Part of a small language model's weights: rotary positions.
MLP neurons of a small language model. Each row is named by its layer, matrix (down: output weights) and neuron, and shows model dimensions 192-255. Each number is 128 + 32 x the weight over its row's rms, rounded and kept within 0 to 255.
Before each neuron's rows, "raises" lists the tokens whose logits its output raises most directly, leaving later layers aside.

raises: "ical", "ically", "ics", "iqu", "ic"
L6.down1429 [131 111  91 152  69  67  68 121 106 162 112 166 135 123 146 117 158 159  93  95 141 152 166 150  90 151 111 164 143 138  94 159  78 143 130 168 103 146 123 141 141 132  92 174 175 119 156 101 129 126  70  75 120  80  97  66 147 125 171 139 148 156 126 168]

raises: "e.", "e,", "e |", "s.", "e and"
L3.down842 [153 133 186 119 120 139 107 183 131  75 119 144 101 115 138 105 173 158  71 136 113 114 118 160 160 199 152 125 159 130 101 133 109 115 157 110 171 157 191 139 106 150  68 200 166 137  98 174  96 135 109 119  73 106 110 145 136 138 134 150 129 105 117 134]

raises: "ul", "ull", "ula", "el", "ur"
L3.down1009 [169 168 142 132 114 161 150 151  67 105 160 138 104 125 122 170 116 123 103 101 153  91 151 124 135 118 109 147 149 118 150 150 146 130 179 155 119 188 176 200 185  79 124 127  85 122 147  89 129 113 143 119 136 117 164 188 120 151  86 103 130 179 127 165]

raises: "mark", "rie", "at", "ry", "ward"
L2.down157 [ 85 107 126 132 104 142 135 104  94 135  92 117 132 183  99  82  97 130 139  78  61  86 152  59 150 147 107 160 207 104  90 115 118 100 125 135 149 123 131 162  78 123  92 114 117 150 116 168 158 158 177 119 144 138 107 108 134 140 149  96 133 111  98 169]

raises: "ence.", "ence", "ven", "ue", "itions"
L6.down378 [129 113 168  86 146 195 180 132 190 136 157 142 155 121 111 102 117 140 110 119 169  78 145 124 103 157  77 117 179  89 171  85 160  85 101 124  71  78 138 170 144 125  67  77 137 110 101 130  48 126 175 103 113 134 147 116 120  76 159 129 173 103 176 182]

raises: "uch", "ix", "ame", "m", "port"
L6.down231 [168 143 107 131  94 145 158 156 106 159 157 134  86 117 112  99  92 121 127 184 125 125 191 131  77 101  81 131  99 165 113 128 118 124  98 148 105 143 114 158 133 103  66  97 138 154 162 107 123 161 114 133 121 198  95 108 114  95 145 129 111  81 171 114]

raises: "v", "ved", "ve", "av", "men"
L3.down204 [153 177 139 106 105 110  72 116  94 142  59 171 101  95  89  74  77 141 138 105 161 167  87  82 123 122 178 119 121 162  69 142  97 114 113 135  62 173 132 135  91 110  86 100 142 119 145 198 111 138 180  68 165 149  91 137 202 141 130 120 113  92 147 102]

raises: "int", "ih", "hab", "ho", "agon"
L2.down1130 [156 108 129 139 188 162 100 160 155 143  95 149 160 118 110 131 146 128  95 108 112 126 101 133 144 134  85 174  91 193 174 157 145 144 129 209 141 185  93 134  96 116  89 183 116 112  77  89 148 137 135 136 138 204 140 158 115 142 146  90 110 132 131 159]

raises: "als", "als.", "eh", "ast", "arr"
L6.down205 [ 65 108 152  97 170 150 111 163 130 112 121 125 104  68 168 152 183 110 106 125 113 121 116 158 160  99  77 135  78  58 136  78 117  95 177 118 161 132 132 152 165  98 134 147 125 167 167  74 226 150 118 155 139  77 143 164 196 126 110 122 139 163 167 144]

raises: "ly", "ly ", "less", "tain", " the "
L6.down527 [ 87  83 153 127 129 184 144 160 156 128 112 132 132 129 104 138 124 117 101 116 126 178  96 145 112 135 145 123 138  78 132 156 101 184 125 129  62  71 225 104 218  85 208  91  93  93 136 114  88 124 107  41 218 127 134 141 107 117 141 108 123 129 170  89]

raises: "ions", "ion,", "ions of", "ion", "ion of the"
L6.down857 [128 168 110 102 156 159 103 110 165 126 102 158 149 159 105 184  68 111 126 107 105 149 108 152  68 104 104  62  81 161 169  84 134 121 134  97  84 204  95 169 139 169 111 107  90 173 139 128 111  97 110 103 107 123 100 115  67 146 141  65 157 124 118 125]

raises: "ces", "ted", "cess", "ters", "cher"
L2.down594 [ 95 125 123 115 116 162 161 106 155 184 124 105 135  95 104 116  74 117 115 188 167 130 117 103 142 112 143 130 156 134 151 111 183 166 167  71 202 180 185 138  95 154 113 135  60  56 168 128 146 124 178 126 138 127  74 166 131 119 142 131 130 173 160 124]

raises: "ities", "ity", "ally", "ity.", "ights"
L2.down776 [ 96 160 115 125 166 146 185 135 114 144 126 139 102 176  83 120 117  93 181  68 154 116  88 114 155 124 107 133 126 126 120 167 128 130  98  96 127 118 158 194 131 113  70 138 189 155 149 177 149 145 124 175 143 118 169 147  97 178 110 100 145 111 107  96]

raises: "g", "q", "x", "ch", "gh"
L3.down527 [129 104 128 193  82 152  79  94 121 117 114  93 115 113 124 178 122 144  90 186  83 154 132 143 133 102 131 150 113 118  67 150  74  87 139 157 129 151  81 197 175  86 114 103 102  91 233 109 143  96 126 139 175 125  97 110  82 127 103 116 122 117  55 159]

raises: "\n\n", "\n", "ons", "ful", "."
L6.down1081 [ 64 103 109  72 123  72  92 131 123 117 170 119 163 138  88 154 121  98 122  92 141 172 113 112 128 169 200 124 136 105 148 100 159  94  62 149 109 124 158 103 115 143 172 167 185  93 135 136 120 111 148 167 159 136 154 142 103 113 142 141 131  56 100  90]

raises: " it", " they are", " he had", " they", " they were"
L6.down136 [130 107 140 174 133 132 131 117 113 117 166 148  60  86  95  93 110  93 132  78 154 150 111 125 138 150  84 130 184 101 159  80 103 121 139 143 122 129 133  94 113 197 145 116 112  93  37 104  69 127 143 134  77 124 150 147 150 217 199 151 113 152 169 163]

raises: " remained", " is also", " was the", " is the", " was also"
L6.down1019 [128 120 113 123 135 112 131 146  75 137 193 109 101 107 170 115 119 110 159 164 119 113 170  77 139 122 121 145 149 152  68 146 133 145  70 187 150 120 166 120 108 134 158 151 109 182 171  67 142  99 128 109 141 115 117  85 128  77  78 134 170 123 102 177]

raises: "In", "====", "==", "== See also ==", "Ad"
L2.down202 [ 81 107 137 161 101 147 139 130 206 114 122 127 133 108 124 134 116 105 134  96 129 186 119 154 149 129 101 145 143 114 108 166 129 163  98 127 142 181 163  94 117 145 135 140 139 117 143 110 127 195 156  94 137 125 123 113 114 100 167  99 118 142 101  96]

raises: "a", "u", "al", "al,", "a and"
L6.down308 [109 142 129 102 125 104 120  90 113 191 194 127 136 139 174 129  90 130 120 107 124 134  92 107 111 124 113  85 108 142 131 124 109 152 102 165 128 135 114 101 135 124 129 137 150 149 143  74 139 110 151 100 163 175  85 168 150  61 108 164 114 138 173 142]

raises: "ically", "istic", "ic", "istics", "ional"
L6.down673 [175  99  78 117 125 126 116 111 116 157 129 159 124 153  63 113 121 148 133 103 118  97 132 202  69 168 117 109 101 133 126  80 153 150 108 154 161 143 104 174 130 104  63  97 140 118 133  97 116 118  75 170 187  95 104  80 106  70 175 178 164  96 142 116]

raises: "\" was", "s were", "s are", " was the", "es are"
L6.down373 [157  86 169  82 110 167 137  78 152 135 131 122 121 130 143 184 115  87 116 143 113  98 115 113 126 120  76 137 173 115  95 131 104  63  99 103 136 134 167  85 136 140 127 112 106 123 181 148  82  31  94 146 108 124 107  96 121  86 135 162 175 134 163 130]

raises: "w", "wa", "ie", "y", "urn"
L2.down160 [ 93 131  65  84 134 124 135 137  88 155 200 155 160  86  74 139 154 114 103 127  74 188 144 104 103 102 149 139 115 165 130  95  90 148 142 129 189 176  86 119 155  78  96 153 145 169 157 111 114 106 116 140 140 145 171  74  76 117 164  98 115 129 102 130]

raises: "hip", "'", "ide", "ky", "worth"
L2.down1302 [108 143 102 211 107  73 130 134 136 179 110 174 128  80  82 133 147 144 168 102 168 126 119  94 141 101  96  82 100  77 159 129 135  99 156 205 113 121 132 136 147  77 136 122  79 152 211 121 116 128  88 106 129 108 116  89  99 138  56 103 183 149 158  92]

raises: "ters", "ets", "s==", "ks", "ces"
L6.down166 [124  93 141  89 146 139 139 140 107 113 229 114 133 100 137 113 108 119 144 145 139 154  96 193 128 183 123  64 126 148 123  83  82 149 107  59 147 133 189  95 121  94  63 162 136  69 184 112 192 122 111 148 146  97 127 123 124 161 150 136 150 168  77 167]

raises: "a", "a.", "a R", "a,", "a L"
L6.down1387 [124 104 100  92 169 171 101 131 117 122 170 150  71 149  50 136 161 164 122 185  85  98 109 131 136 104 142  59 105 160 143 179 111 120 129 127 129  74 137 174  98 109 100 120 219 104 154 156 102 118 124 156  72 177 122 128 128 101 137 134 126 150 138 121]

raises: " with her", " with the", "s with", " with", " with a"
L6.down747 [160 114 149  62 128 147  60  96  81 132  90  94 127 139 151 134 162 139 149 154 126 108 149 129 156 127 177 101 104  99 104 110  55 111 175 116 165 145 130  96  93  84 183 182 134 103 127 151 148 157 188 126 122 143 128 108 133 129 180 127 169 148 167  71]

raises: "por", "rup", "rect", "rupt", "so"
L3.down360 [ 93 158  95 106 156 184 135 141 118 105 135 140 142 153 117  94 114 132  99 129 199 100 132 158  45 119 123 147 143 125 145 124 123  70  85  98 161 138 147 116 140 132 112 118  77 142 174  80  84 162 146 124 142 179 105 105 146  97 151 121 121 109  60  69]

raises: "== History ==", "===", "====", "Professional", "=="
L6.down120 [134 126 199 100 146 145 121 139 174 111 164 145 153 110  51 138  84 108 115 157 130 141 150 158 118 139 115 144 132 125 111 106 199  97 116 140 122 184 124 101 116 141 100 107 123 111 135 123 169 120 202 151 157  81  95 146 100 111 107 143  94 101 127  56]

raises: "a ", "e", "a's", "a R", "a,"
L6.down1118 [ 71 107 119  66 121 187  28 167 136 158 125 179 120 108 124 168  96  98 106 164 101 100 140 111 102 134  83 108 118 106 123  93 134  78 160 145 126  86 119 166 126 134 141  83 169 165 132 134  37 135 124 167 141 111 110 108 119 165 173 141 226 124 161 183]

raises: "==F", "==C", "==B", "==R", "==L"
L2.down218 [116 121 129 191 126 145 152 130 111 125 127 154 160 121 156  92 119 145 135 128 147 153  83 118 131 128 113 137  96 174 120 124 138 120 137 119  93 128 139 217  91 168 117 112 165 132 151 169 153  54 126  91 130 134 137 119 128  60 132  85  94 102 179 102]

raises: "ary", "aries", "arus", "aria", "ades"
L2.down733 [167 108 115 129 193  93 120 145 136 177 167 169  81 194 123 160 121  95 113  65  91 136  83 123  74  86  65 133 148 127 161 111  90 192 140 228  99  83 138 117 163 131 104 149  83 167 139  78 136 176 135 141 130 170 147 128 151 148  93 165 143 115 119 131]

raises: " they", " they were", " he was", " it", " they are"
L6.down147 [169  60 130  98 144 125 101 146 136 204 147  70 110 153 157 151 142 128  94 174 128 132 139 140 155 145 127 101 117 119 153 125  90 123 199 127  88  95 156 118 149 115 164 112 158 104 112 148  62 119  86  88 137 105 175 151 130 179 180 107 130  94 105 137]

raises: ", it", ", it is", " it is", ", this", ", they"
L6.down301 [143 115 128 197 154 138 143  98  88 195 110 170  96  29 169 141 140 115  98  87 111 156 130  69 209 149  94  81 118 100 126 116 116 102 122  91 102 112 141  70  92 147 151  94 128 137 116 181 109 161 100 119 156 123 154 111 144 125 150 167 175 116 115 189]

raises: "ers", "ers (", "ers'", "ers in", "er ("
L3.down31 [109 138 121 158 163 200 156  85 113 134 115 200 153 146  89 116 141 116 114 104 118 158 155 161 123 108  51 130 134 115 139 116 111 127  54 132 149 128 116 153  99  98 162 113 103 191 129 113 169  75 157 153 174  98 159 131 161 129 116 171  98  86  71 138]

raises: "==C", "==F", "==B", "===T", "==D"
L2.down1186 [149 113  93 188 122 134 129 171  81  96 128 139 112 142 144 131 165  78 182 116  82 139 124 135 117 158 160 122  98 156  66 152 119 163 143 155 105 173 142 144  91  95 143 134 133 115 204 104 140 106  97 159 137  94 117 131  93 151 127  85 104 152 147 121]

raises: "ical", "ically", "ial", "ics", "isation"
L2.down1265 [131 152  72  82 100 175 133 125  94 136 145 155 132  99 102 107 163 139 148  58 166  87 182  72 159 135  91 155 113 178 148 161 144 193 103 134  64 169 144 140 112 212 155 124 197 127 137  72 100 171 124 131  66 107 106  82 128 139 121 140 114 123 147 149]

raises: "per", "co", "worth", "c", "ces"
L2.down1102 [122 120 132  40 126 168 134 129 147 145 160 137 119 140 117 128 119 125 142 138 145 153  75  73 111 103 199 145 127 126 166 130 124 134  74 119  90 168 174 175 122 143  95 153  93 129  71 163 133 157 143  69 202  98  74 133 145 143 180 121 107 117 132 126]

raises: "ions of", "iform", "ions", "ions.", "ivision"
L3.down920 [167 135 103  92 163 150 190 111 174 136 102  76  62 168 162  98  89  74 101 101 120  58 126 103 124 110 156  63 102 157 177 140 118 171 169 129 121  95  90 177 143 136 108 132 106 108 155  93 144 164 144 141 117  95 140 156 104 158 138 121  81  96  99 158]